Part of a small language model's weights.
Training: a variant of Adam for these matrices, 178M tokens, 5439 steps.
MLP neurons of a small language model. Each row is named by its layer, matrix (gate and up: input weights) and neuron, and shows model dimensions 16-143. Each number is 500 + 50 x the weight over its row's rms, rounded and kept within 0 to 999. Numbers have three digits each. A neuron's up and down rows have the sign that makes its largest values positive.
Before each neuron's rows is what it responds to, as a language model described it from the Wikipedia text at the highest values.

Quote marks and list digits
L2.gate425:444513548558491544459404409459442477483603488407508438562556578525449450461399499477442495487522458406465369576466403481494560520557572507571455531515401548460566487486508567426510559599539502552544481542594449429516485572425443458561521458444496464524464459493509490490519476467519457491508508513422555480519541460428570482515536398532468521437445535529456496400436566495503513516521
L2.up425:438470487407439534483473497475539420469500377497464387521459624500504446528469495537478549535575507530551440427422453471510475527510545424541576528496509467497504584439451523379538527519409441531489387509446518497495524531399501494499469568481494593494456501518592443479480520472515378510448393537632569494526576493526513499510450418484512472531500436513565417594484522552493510393535

Word- and quote-ending tokens
L5.gate141:544522533433470580522549587567517491491514482478426489535451469455468435355469534500445516587528549536474490455531434575480509532491495453509593567545581485447446514516475384503504575612438532405435527518591445464516408540492496527532572571585485486417520513550505482498563538516612453519381499509544558547460577496481495437479500504486478507492491534456490428528471539574483510495494
L5.up141:545483452470531526586540582538482494449481535464539549503504495451425350455583535517486587486463504468468565493502477555466510443482527497503492555514537531499505509533522471592523582562509532439427534549618464447546418494519500495510439586594588491438537437516448380473501599491556547529453469458443530501521543473556517467500445448463393444508561547508458455472532508544533547542604

Early mid-word fragments
L3.gate33:493504469426545549495541471610467524561511462519468463504542460563439368473497521461484541560534471469371521498552477555471526469472459528539473515558420496390496469436535480449525500552545377488523419427521511484547436413547509471474516514507463462516485453565442551513458583516465539372478540495526610535518420474408531476491603502561454457511532486507458581559496602462469524504518
L3.up33:423500477526515506583528556473502477460471559522433470493497481490484560453447594430475538533473511444464476530497487486505515464605520406505493593469496546453561521503487433553478431469539555470586486574520540533374546505552473445493548610432514578483548458490445479474519440624540567497547573517503437487589420441506467540509539479468490504557512405556599468470524436543545568558477

Word-final suffix pieces
L2.gate58:576573459499483446438514439516499559453506437515417462494435428395579504593550491560487545561545421524533509412460460537442440540457493485455540520596540508404479440642473494493471508568552563377475520528511533550473474522483516587534493489420420457481465421457469500499433524505443492515514493455545503531513541501491463394446559549444477542469579499520542579586473511534459499540482
L2.up58:525475492526458542481425520490585474510520590492505459533644449492435511442521472463535537469467526543489473608515523459466520607513581475441525538550545546528480492550497571493515538617506473488580533534534371496496478480471450490552519448463481601626479599542416485478506567417466484470591576548425508454492538488439486451534528481517436495582457527463555423539473499480515527508533

Closing quotes and brackets
L3.gate86:527384496542486518450481412551583521535481482415485516506590561554506554521482566518552475474427528534534534491557475430440475463511555467559562575576474532463508525399607470536448524624536475493496403449579512461481372534494485432527490595594529491438524443469409508521558518576525492426403474497501527528526520603444513462500530490487494445521502459426396480467549509474521453581533
L3.up86:554480506569512516394459489513603460463511452486534395547443467620485532439472483456608492477524578508461451526512540479443469546417668480582438518475594586434437540454465482560465449536498521468467506535489508490560402556473451448427482578466540439466491434536439532486519565486524489494471539564425504544503431438543514452513460541526455470477448462413466467487540448524548511522600

Mid-word continuation pieces
L3.gate144:486437382465498511423497524471496506496471514557503495453518453386469438488505535465488485516560499497528337463400484423478468418552481538461549523528353511485400545546562461488490526501557522452539511526485468485494526516543545549506536563515497438503544451510501477523490439616484437425461374519550559488533456503497474529495483474496546519395587528487484490516394493551535499418457
L3.up144:559526513453470545549521523598435530571549486483439556449471500531511458531562576604480453491427549401474498513527521504500337511485436510512452610493475542494509443518518545448487521487462425451454439374529549531454502520547520566485495526541414382541513418587532541562442569455433497549464542437518587483541439494539486596559511546553462501446484526447466572426556467598481520498529

Mid-word vowel-consonant fragments
L2.gate424:488559531407456484493516561484538509537550582560534488553552487510487490533542535524609434528527523412468506509516604518503527429439489594475445490512559403484478508540553447520486537524541597465451509548534517561502473553456563452478451566429492536515368520476391468474437590523445554511587577451490464493507471400567518468514442446562489483528510508561403556566524575586425613583570
L2.up424:491462537396490496457529569416635560523476501504604493486551456376492502476518569467472499480506527456464518541548436480560455557539461529596542443522481535490515547532491433590484497444422584509430466621526553497522505543489520440486549578420505566519477509483405472455501498520530496491592485443564522469605521496596491470392502447435499419445456480471542494541464573470443457475474

Mid-word subword pieces
L5.gate111:423522494458432522512518520518446373506535506569423472471491467516409538481501531545554523534480525545499475444493420454515523480500491398545499517445406460495529448557440405551474482508480614511520439516493518507525527513366535529461546587510511517504523590461574438445630469508503440569457450512577503561620484424489533550473505486417509426573551439537491441502378539546501503528462
L5.up111:475614449464522537482548550500519484463551621588500482505510620441491407548540577573571479456488493416480461539480529459410492501533506498549550510539526512486470391550591478429532500488432539477523521575459510527429571537514502563555432532503419429476506552503537445457461462486591559525499544459425560486523545437470544600541409521474495577466437469526543416542476570529531558427429

Mid-word fragments after splits
L3.gate420:492363440539449495494500401530504519551515499497509571520479494486443515539486491555507578584452581542461444486577402466582469465567490464545504505550422470556580437592544551520395558449567516549458447421529481527572444534471506403549492367485516528421448481461535554411498424406427528491586563494467545566513506487504420441521586490507458471531484431514437461473430525475458475530500
L3.up420:489480480512454499567553587506454513410522527356529464571581499551525510434539482485557444501506554591528507497603377465487526518437530450546550422477489548489497534511459525482486550439411489421471474475547515531574514494526502514546512449535397503557420470548470520478533544503519473506427529623518417505578542466499560521593497541480406484449518363509584452479441488463566500512511

Start of capitalized names
L2.gate390:480434446516488537497506496591459498547404423449474559439454471512591486513452571466495488508557518505519498495504525554502406472506482513470537532478476547510508466519410447492414517573381461556431449493518477527476398576474488436440597566532436639501444395476540432580516540536501400504511542492480411519598520555517462526576468545463539553521424386482576501454460410474490474524544
L2.up390:554581498543369456478483535554481508613464444499515562508519462566562522527466485466554451455510427502465514482569475544462480533477477459510532522486495374526533513485503447461429481585520429473501616476501527460418475507553360504505503412457435672487504417539547491480405509420434459458421533541508474480475429437433523452488471390552502472539533582505506496497528579448440478474549

Split word-final suffixes
L2.gate142:499463521466521535505553536575544537537502537471528536487531374495430530423450494494526520624485545541482451536475478579614594536484433492445586501577438529472548504506479482537485541562473403462524581459537461483441457420512446494418505495464509563481510462527473414446568533448430536460480445562437519434414551475475353456522556571562489602537501610481425512609430460464517503469608
L2.up142:512537555541487572559595448540596460587566540472495549549562451517531493523482529485602486531463519442502519494489487529586518537438488401385515467559531601462461473586534446534493391482511479410452558480538440480491489472516482488482477515557475546461490423498417392502549562501381605565389517514500476542449559526489444400485510530530466563493500472433443578507518444552477522510532

Mid-word completion pieces
L5.gate251:522527592458518531463539548510548555459480425502534434529564603485405415541567515448569447577488470405503534472443585516442419473476545514494534564549577461445466517517513476544481589488557446461627467458520554563623559443470467460472472588552546527476477511551477472522478469484422493536441469440480575515490452457447600596473471503490446513513549541499538545445527530619501530521472
L5.up251:434442511513570583513481451457569532511488532570433520528487523510418413548538515415502418537449511435522510565439550581502465533501458523446498566570491493470430544547544444524515563486488474477518565425447436462483510523452566508465541497560542467532637471604520485473485471422441538415463479449411533437419400526413453493529528481546548531474496522485467536539497487529563662498497

Mid-word piece after C
L5.gate235:496508511520444513485500539445385537499504461486447490489523441455515404418453438516558492475531552491524519489531494467457487529474519405455554495584519562447456514535537452398510399540352494525480479571443552457607465492404461582559552441524423485520587494554562461498526514439571444492410490403511471449491488480472397479500506452508532435422485545516460418567525464482510481395495
L5.up235:551404514425505437440507468599466511575478459542450503472514502484505467440466460444354628526467523560463492509578493571476434483407470498448553483486467426438515556498503580464594562483555458537553439476568495479507490524478514509450465425515527510443476523553447366422508521449366450458523465545510467560440511455488572518509488503528568570516589480494435545498523461584476460507430

Title-initial "The"
L5.gate4:526577524456456490509389531546445447547459512563512533466453517559525456574451464440521457544522573519413511486407494522483466494479489497492477592401566399461541501516451529492401541511472496571456401381574525473474440529505501538455436459584516443546544537473478502490518541512454487435478481536503480443553507503526452590491545535384540408467588502542490484461368501459482462495455
L5.up4:488496528499448467523427467597491479483496489575461537449516467581539420537459570383521496553471542505524538471498474519519462483519575432553480544522581516485525592542488468500409447459426500583460449462569534442422440423470486482433541562545520435552560514527392422512417534554445502517472461516399507443554416503536531485520587420572496525530488543457538541509448516426506431600475

Mid-word name fragments
L5.gate305:443560505474491512458530550576468536546401425408443530552521403552549500541489471469592475551494482554506520634519495574433397460442461384533591598458457502444464501435481431525448513571540487413502492481464524494523438521500515444613487507548559438526496501525573508484492507441465476470415467525508483509472526469495428444466488520427489545489521543504429519536529470576481503563438
L5.up305:563468494454608513636424477546504514476516471519415538513510451427520479508515565511512580439535425529535552457524467478410458634538492495614469521527427447462470580542579404553493484485580471557480535504528605553581467420533561509541572477521500481556507569534542515523487391492428428488572512478447540482531416510540495439538441408496454468519504518605521495501415480478516449517431

Mid-word stem completions
L3.gate433:593537435474519484493480570505545457453546512412366540448421444427511462490505481472500456535424461477512390574570470495482563492498477469446470552558551504510547450660610468434519590486431430474520436466577471547532494433451562492466560544506478493319447487465558427506471576457507503497511467492532532385487518537480518442527507534581489549489517500516511604502476470583548431503464
L3.up433:515498515505517454450499501462503499437494451536448511509612539505459555503509512437478442548542578572446503552522463563534533566448484472582517460350461519532481485440515529538551529561556566592588496537504460427564569583387490497482542539492459521471511549549465587434524525641511485465484610511531495486494507516468579589521498576464524472508526428460497424448543495453553503496522

Start of split names
L3.gate183:591450464563607451480470407553479524515459472446483555506528491490499497457475548437564392545490465539512599450499417528447480508423467522524497469564453491536528472578523528484397496567396522524399464377452387456511456496546475463519583464588438570451480541427531525498476508497474409504489555550482589456525524514515553488474539510565457505517512587417536472396483539445494469404509
L3.up183:545511533473514462410474550556457518535471473569571517533535508545564554601474508504572451553447466520410548470538446476558394479519465558618505475485549440543559469550428514528384484497425519548448449430455485475496507521583451474469481504529500565467466550363517421615429553466506432566492542492480471448510570504485519489525450506470482497496486563441538456468492430398563487480479

Mid-word vowel fragments
L2.gate315:502530475416482527487463467506467568438475530526527550405453488536534430534462546498470481498461476473508424571512494527486388426599480490458624399494454551461566522589438540504428473537450503523434373558468601530531527510539499509362471483451417533476492497602497510543412471540547438553511444586564579533519458600480551484484584544476537425534511513499569518557456438509566539517551
L2.up315:580449502449428551451599427500425580430491562569468483462473479473508492542546633438503526542545557509489461446493527522454469531463445498483548522540423482535519523446423534492560555502514565512546495522490482446422577502514522494618458539535570467575598578503515387542508508485475531512515413502533547476474524509437521485530607563489499442471504511481529535495461516486432424379416

Mid-word continuation pieces
L2.gate426:460510520523431539509465504422538452441521499481603508514562419527576472422480423576532469498505488489557561602579451465510489526531526481497494397393521448479502544521379510481410459531524437522576448492545475416561576485589480511446558471444456513504485525483513550502515405501538498435505569466532553567580450462381554411489509485461533551477432514516588401530443492500469442454527
L2.up426:469415463490497553536562500546519579471572513540556472478454424488506449487562503525490552479440435525342563539455466478563483585602506506626554461513578495474567505482411491554423520551547533515515520521478492492420530417557505541528479460518529487485539514441377481464454489494524523563530502573528395577563484395462576466486508481494591428582543493457584514537472435474541491417525

Word-final suffix pieces
L3.gate114:421520494461530563530427458542516524511391452519571533547560529444472475530483442475509457547529447522472536532431460483437499461468553510541537530426544500359505461481572509610496526605516464496386496375538496530442540398439599497502488407562519446420526473497499563505491555423415463484548472593518511429494430528440461516415487554479486530465520528506409533518547428506518517478513
L3.up114:442521546531446558575443431471565411511491547478533530465540539491448514471408413484497464514541464489502525559472449503464422450431563505487448548518585490443466426535503437530478525529461437489524556511473412493544464422471488401533508463554523500390527475432454563455645529467516445496569505610531403505466503539460530436457441549465555573559468488556507415612562516498578450432408

Word-completion fragments
L5.gate340:506357487514433549505513518510479531531414496513581485431537419575439503515481630538552508525407567550471576546491408472531432425574460557535535523484518467469466422525553511534447553552527430502505500466553480500523572420454486501572518542520500472531581538443578588551520521590532558508627522439456473557583432604453488492439570487484545480510490555404460510515470450484472556523633
L5.up340:513453458506482430536409553520430514484497518470456472459534404493408466505457549597596488585538526564555615424445441408523472503428463472421576505498533506402453413459538544506584475532462496413513479564544455562492575426446532523552478520510496465400628537442517553476547522602499499528525554503465446623524448552495465506575525514500508514537522503428474407515493583442457463481470